MLP neurons of a small language model. Each row is named by its layer, matrix (gate and up: input weights) and neuron, and shows model dimensions 0-159. Each number is 128 + 32 x the weight over its row's rms, rounded and kept within 0 to 255. Numbers have three digits each. A neuron's up and down rows have the sign that makes its largest values positive.
Before each neuron's rows, "fires after" lists the tokens most often just before its 100 highest values on Wikipedia text that the model never trained on.

fires after: " Mc", " phot", " Sc", "us", " Fl", "on"
L5.gate16:109112164216182138178116189191143126090133133110114079116096152151150156107105110175126118067140143138152159152127091146147140229104171185094142133131094143164126151149121128159092130115133126132211135113123134096129131104141111154144131117109125188066118139172106138126137200102131121152074143107145135173128140096152059174126104098092180123135185158114138096145088167158194125183146089166109067158119156146079072117102132130109083092117178129139160115149108140207122125139088129
L5.up16:175107123186155156104116143093130106136144072152088084096096158127108153179093162102098081159085143081100185101119145172172146132170160150163133116098138181124098146159148065067106107132171153071124108110090137134145106092183105191123100154142144139066149107147140132122045099201166112140127123122186146082157108140116101135117096091112110175161102172134213113146102087102171083125133150187140126170105141141127137128096122141162180116184098156168160146099144108175146177128102141

fires after: " st", " g", " G", " St", " fl"
L5.gate176:110134055177143140145113121164111147141105107044149133142120138094083087166101106198134123214157085090123162141162198071092147134170121119097211133142148094140137203171083120115159125170132104108172122176143114142116127171166150113147168117152137118134132161119092089078126149102116178144139086126147133150161130059102097120146151111114153195094159119064150079099140142117146088122142146148149118134092125074127120084123186126087151155127096186106057152100119096112181147103138128
L5.up176:196125060150124134066120133083033125164151163140147119100102153123160108084141140129067152113145122138107115105162181121105067161143110127148133093137168149091112186168146113158178115135107105137147113166065130176144139093186110171165104184135103131159111107163057163102103088163170069126127093090138184118128133116098087115127181101129164138117119138056179141140186144145159098144135090156145150146117121087200147096096091129127113192125092159093122086133144126110114097064127146

fires after: " S", " s", "S", " h", " | S"
L5.gate91:084170114140133173118112111131184166166098163146148088138075147109125121177096117146101069140099150160146162133112077123099133165136114087087145125191105060104134123149072124140150099186146131096122112121173131159156121160144118168152165135191134143119136116122128050118099191110108103168111170115130124208085124108107108197121143133170099117111135128095150152071095168115136090148183090123147186122138120068135147072160157047086122123188131087132139137091098175152178062138124166
L5.up91:113157141047176147095131127151147153107122063103124111087105102150207138156145061168079098116110114064146114132107108136176112147096074110118125102119179109129147098142159163129113144126135140118100125098081129194125099132125147110159098108103108107097070112169111082144131143160115129107054186103081126128088099154099068134145138097121130096134143151143110114069078113112125054145138170194154172142040120149173067082121132164179157175100174191127146102136139123176139130135134104

fires after: "1", "0", "3", "2", "6", "4"
L3.gate28:097120089153140117084105185145133136097088126115138109159136124114163096125095106119096137087128112188181113119131170097116162182167082123163126095164129159114215117120098141121117141183193067115045130081088116125142154145116148145155234132093132157119055142148131073183098120154136110108139056064147075177119182142120114127123096064154113125176111140073106135115086118129101093159138106088194133170173096136106147106135110112153133123114124130163153148119111173149115182156133115
L3.up28:115135172100075119106157125091126120181114161136136129162148140214112130063141096081120102137106098145123057136125138079105152077128175101062136135090120156119093100139071092105160162152152187128121088139150097096135102107168191010142153099173160055104124149114126113119096161107127100150181091201133138166084163147136156121118117148149091072138137119132121082114182118102113118178094183122108131127139122123053076156101151102085098108123185112132112145110134168141144121133145112

fires after: " D", "ath", "D", "och", " Sch", " high"
L7.gate140:158102099136134136134156115155199120095139149152170117096069189146148127129146187163130195208171129136139153112163100103121119095143082092116131102188147126171131124130085104090108160145165165097135069179147159137148146168120052130124112094112142085091074113090191143053151134157090097107124131137135113155115121151101163137170138096107106121117172159142135070148183142132123095105125139174090073127156088147128116108155150181180139105187139199129126118097171206083120103137086145
L7.up140:150073148118144087125204111132146094102123114156144069111113146151112105089184119130155111143125141174055213100102100133151152118182064128180153098113167123192149116116119093154101138118172181137112144110170160091138129142084143175145160104057171122090121101088134117154150134128159117100079114082089123131064182139096169207105144096175154148140185141104131094083169086150110127148130109157090111167110146076123167121121183131148110112180125123167143116139089161128171185096136107

fires after: " R", " v", " St", " Bel", " sc"
L6.gate158:154129145131132113054133092182117141154130123102116106085123163145116130126093125123134098096173114127134069105073068073097159120130110139162174122174137062161134148056135020087095163137116127112162121154106072158157146138197112154156130175083102091146122166170135124093140095139099186128108109115197134150103183073098119145162075137114128142118135124147142136060133174130127141059178100134114144079162084106182110132158129161119156185148135155094103073164130127141129166156082117
L6.up158:057148071130199137135134110153175144145143111112122101099115107120106167203115132150166131105095171145073137126082166084077093098108120146162154080076141171098154175133111150136153150131087064059131116089094122163130137134122149182172133102127104122158104150163122069183105159075182067086194114159170148111159114165102140151149214110157159121102137138116127134179163072093106170175147114130138176132102149080099105128073154160147137136129139134124098109078173108159113115138118157

fires after: " v", " R", "-R", " D", " F"
L7.gate202:123115108107129090103160087132128122139107152105120129127090150152118167162123095125148148128158103099085163086132057063093116164084107151083130146101156108137100101111141166073197116182148066122092145126119144173083120225092139134153142114138123115141160154112118121057145201116103139154085185125144080191046130137078144138214123152129151101053116077132155129080095183123158124149116123191126184093119128078151145149103128130085136169128173124116117112124105085121119153153154147
L7.up202:094101077145078109135106077104129165077113171151105091079085134131097166140135095159171145084095156067110124111157145100076125113106132080106097094145103078105130079099159108132179067140147148156105107127079135097100149128109130068171109145099156140103066139144109101130173174136067136182159186159149108148128168101092101079128085148080128068095140105109133151098049148142143191148154110109099167095119136063138104100157104124142100146105119175114065132122136073085165121141069120

fires after: " Mar", " Mor", "er", " Har", " Stev", " Ch"
L3.gate377:086161134103144122141178138115116165193153137106105089116097162141053085090099132191084105089105199127099186107122138089104152132123151135126177086102150139090143134105150138096138144105146097150121073167095182114160128155143139131088210126064159125094106156143127140100052084151173125164140147136078117113155132084096133127119096040128133128112082100114132117145125129084146183139111158130117159112127148145145170159106115116134112090203112152214093130120142147178070088054117136
L3.up377:187182154080120174075088147151113150161107144145144129081161091112128130143082138157130157133160129060146116101108063100111112070128144112155106119130126168165107164133170125120136170188158127058106114130094106190059112165126120127128081162150112080120142129127130183109144119164090165159103116142125108062129082119109098148216128101170136114180124156108115128130136109197077124101140090185127095146059102118099091145130168172101127118105123150153192115212095145115146091129112179

fires after: " P", " p", "C", " F", "pp", "A"
L5.gate149:069151153148195101077092211117171128169136149152214193102129144135180162171131105049160138146109090136134146098110115085082196151143178141080127112143100106143077116106161094081151103145105097139120136134101146092160179095211145131103093098167181137121097152141175094128109133140098189115064095128146120128154076073175145138143133130116137145124122106096138087096103097052097132149145139162135150126108102147110139139126132148111094079097054107105154109112122098099107136110102128
L5.up149:115159115093127071111133109110113168090128086117149146114159151154126154142123085160133111085060160134096114089179172164092142077129137200105146072081101106092139148109098163146127145146123198084128108114137112152189149120127190160085175087174143082140137176108127131116069153157121143117151100134144151094108111083115188045111117102123143135078083126088164157193075119131074120166180132136154074154144114128111178198110120089097114142148152123106167122116159068166129152185159108

fires after: " p", " R", " d", " P", " v", " T"
L5.gate342:106120110127142131077090101133142161126123098095082159104099157151137185131156106146154158086190168068139149094125126077047073141090147115073174186155131122117147143128164155091181145164116136125144178123073146069144130141156157200178136121100123115151136153147087123111169210111114151121137067144107205174125086092129111172156121145113164099144127145113121103069131140126215126105132121079124190127095155079115088098080148146100094146075112186123102110166102106126108120130140135
L5.up342:114162114142142113107139094155080082140119108153084061110156133144083186141108111160128105094112094114111165109114198114098117153134104201108079055092138073116142115117073149105101131174104107074157093115117111112141095148160147161200062149094050162141146104155146152096101174133089033114113115105087143188131088072142121135119164119110123091099110177141157139100205073113130133155119089113134166188142112160137132120133180134126140178147164164144156096114121159149109151170143134

fires after: "1", "2", "3", "6", "7"
L3.gate17:089147105116121154110130139125146192174089098120134150154168159150185116135163118117103119163118184169127142156150134111083167131164078116126190146153126119152171144188144071143117144189102118174157147104072131098137137123149111112158154163123185156081089209116133087112183090086111125094077150174092092191134120130125150167119104148103083114184133082155152067130070107136094113169140048100159119170101113145090115062148154138109104082111089156168146097113101158079088160099126117
L3.up17:113110129090096126185173137126104139117077104113078109181137129121140076116151134063136101129132102110140117098149159104119142121123154123127149140155119131147124215167129131205139134141061132090159197150149127122109130155153162110123181135145109126117049120090094140122145160116098081157150046121105148235149092204126172141138118148157072099112079152135106136146139149205150142191148118134147124146146113158108153110164107122146098152050146042130128175113116132122146090113161070

fires after: "1", "2", "3", "6", "s"
L7.gate157:092115191116152167118134181101140178130139149123186159146111129144149134171131106138081113184102160136154187157148097124127144118139193111116169140186228101177127144205125153139119167192092108143139116178155158158134115162179097142099153122134215127108034121127118168171147091115136154083131148145113136186132168114135130151110092118156134116121161160167189212173126101123183130131132116118135136130131126121084102106112147192121070130102108115141151163150092180140118112078120110
L7.up157:138103119102118198119176140110152131113168135125166075149130122170145116168185133164131112140084140135120177193120101088075169083106096082120184067115130081070173130147186161174154182134190174138182128122084100187157173142110103179087111102104116097126108149194050146140141142139126121101124167143157168174158124113133170105151136085126156082116185120087150129138146144166163093086162132114128078115155122102089180090131121159122109138133150141161144127105142211105091142134133094

fires after: " d", " D", " L", " Ch", " | D", "- D"
L4.gate58:124082114107121116063221153180124125137139162150186126082128179129101185126139141146136127088188142134132187123132073081133117110121115165099093125152183126130195134081093062130089107125198108087149126122106098173110167169198146130149131076143121116141100145104150170142121153123147127179063167151144111196135091081086130152149109123113138124164160115141112127111149144092147127154158133134074137109197187177138143135179134123140111175175067121149112116158079196164114100134114140
L4.up58:167157112147065109087146069082073082168168157150151166110085153155133156103098140157095166098143014145153119175147103127156141189142080142096077120106117150171108109126108152092165154123114101163160168161148113111090167175134107114156106142138105099097120123119127116100169157090116178163139157082145072124116120105133162081097222146129171117157133148151146115040105082123119064112104129103048108148128125108121157091130176142142113144127132151131132149118080178128124108085118080

fires after: " on", " re", "On", " On", " n", "-p"
L10.gate242:128097137215187140118075126159136156171145125148082115179165142087136084070076119173102194125131149099147112107110097105144075136189151105175133182095191124084133064096097202130141111169172114165099124131107138149170169130136166117132144122106133086178133109181119135169080176079102135153132136138156156156116115073125117128126158127079172120096134100163198192116112118170096107165097061143116129118137155079170129117115104088102101147150103133138127134171122141116072151119183142
L10.up242:079160101156127158154075177118131091151153082165224123109101172124139151154128124124105135133169133090111128183145133136119111150102087124162134141150108107138088168124147081113136126134128109152152132141092162200130131126114149135204121165164123174101112129132133112135111128140169121152122132090159102111165061129060202161179186076095130116071080059159160134159082132148072126125134065127160180124151158166133166198083135205159090141139143155110106109101107064163113119155154096

fires after: "1", " Miss", " Jos", " D", " Gl", "om"
L4.gate217:069175151082140151088171106133178145137205163106188071151117138174114148075062087112087106099158150182119138103119084126068106154119116158161138144140152155153157171165140124157115177170192151184155096164126185129112076139160122134111145102076129105105141133162103146157144107125129102170107139121068144140136103100129082166146079107170135087131099106118133197148146147125083149091086097135092101138119170150153146107117139183141125130131113171164082146156104176201164137082173179
L4.up217:124067089132151134141087095108167122102160113149166116117137133118136121177146122140148156114041112172119127159145099129172131131148104142116130082130146116118118153150048083137069057134190151129180120145140169192236156105114082123130127093088154195111130154153162153166160075145094138175134093068140096102121109143158123130123121098156128150042135145132154165086136123085137134098187121119148092111133124112114133155180202112150152195152171163157105132133144155161119161111163070

fires after: " t", " T", " Sc", " Fl"
L5.gate211:125089163181197156162077132166163144113136175140157134148125186168103084071105121157175142088167127128189115121109147140122100116166161111074166127091144096111140147068128175099180118137118139120097110099124135116177198127131148155195167139118142126084114156123132083136121121064155124108168138171141139173109165121101101125143164093139210153170208156105100110113083129148178130082207079164111092133144129148119079076166137152093101136120137120123047147101123084113163116152131126
L5.up211:144123148122160140138118179162157152168129131167100107089123118148112162164130103115141029074137141126122108182076170128133156133113199113062165153136062118165141081116165077172158127182079148121170074171123105111097167101154118195123086137153088143108134073199092140141125112141161131124160136038149133136100168103137168150117148088201160184102058074142126136090179189147166085122128132094151126143123122119141131115145121150068120135129131123139109086117184123138118123148140111

fires after: " O", " T", "ou", ":", " Dou"
L7.gate252:067132119124156186126092143153171149135133152159134154182128135153149127091069121119113115068103137199171061152090129204103117132144118110174104096152145118107164104094133107119125128151126165123078111118057094079104155169141146132171152159109095165151092188105087114154099193082171110124167116139168105123121134171136059136184158145098185104127153096044106153150150173159146122141177116113129161113161148062115129105064166101145101125176166147124146097164140135158108154149102185
L7.up252:186121164126151128117112100115147165113160154148101126105100168109115107149122079092148174090170112111120167139110146089165176122129153141137111099097103108152115123104188232114140159138104132085132081129139063142095130088154137138113124104114105127100121153109082117170119138179123159145086171112121118150131214102103084077148145095162133160159161134067067122119124144173089180155243110133116156125072132185158102117158142136137089160140147091124149140166229101112101098167098095

fires after: " O", " B", " K", "ra"
L6.gate110:123087066156137116113126159119119145196149131141139169100083145132143131170166136111131136117089181097091109148156104116091197155135127132102172179184140136145134145129148099132205100153093150130141174162128134157115164114132116109151105135143167147142165135125145152123123229089092175157129137147144127140170144157113086120199086114165115114128121082164172175103153146155116164103096171208095114053114135111167067098137162121124111106137131191157069178193184086126147164092069142
L6.up110:087099126118068087113123158083100138144096128096088173112172126150131155140161119100105151171112188122128109133155157075123102130083105087115114074150119134141134066102098121172207049132113115145114099107127163105124121093163153117060095097158149112165163164120114139078131133128097101190104166127080117097097173143141147136124150108201136076130111139169109160141162102117135164078132120127143117160100129144161066155139147061124155084199128131034118115162039132182131164156139139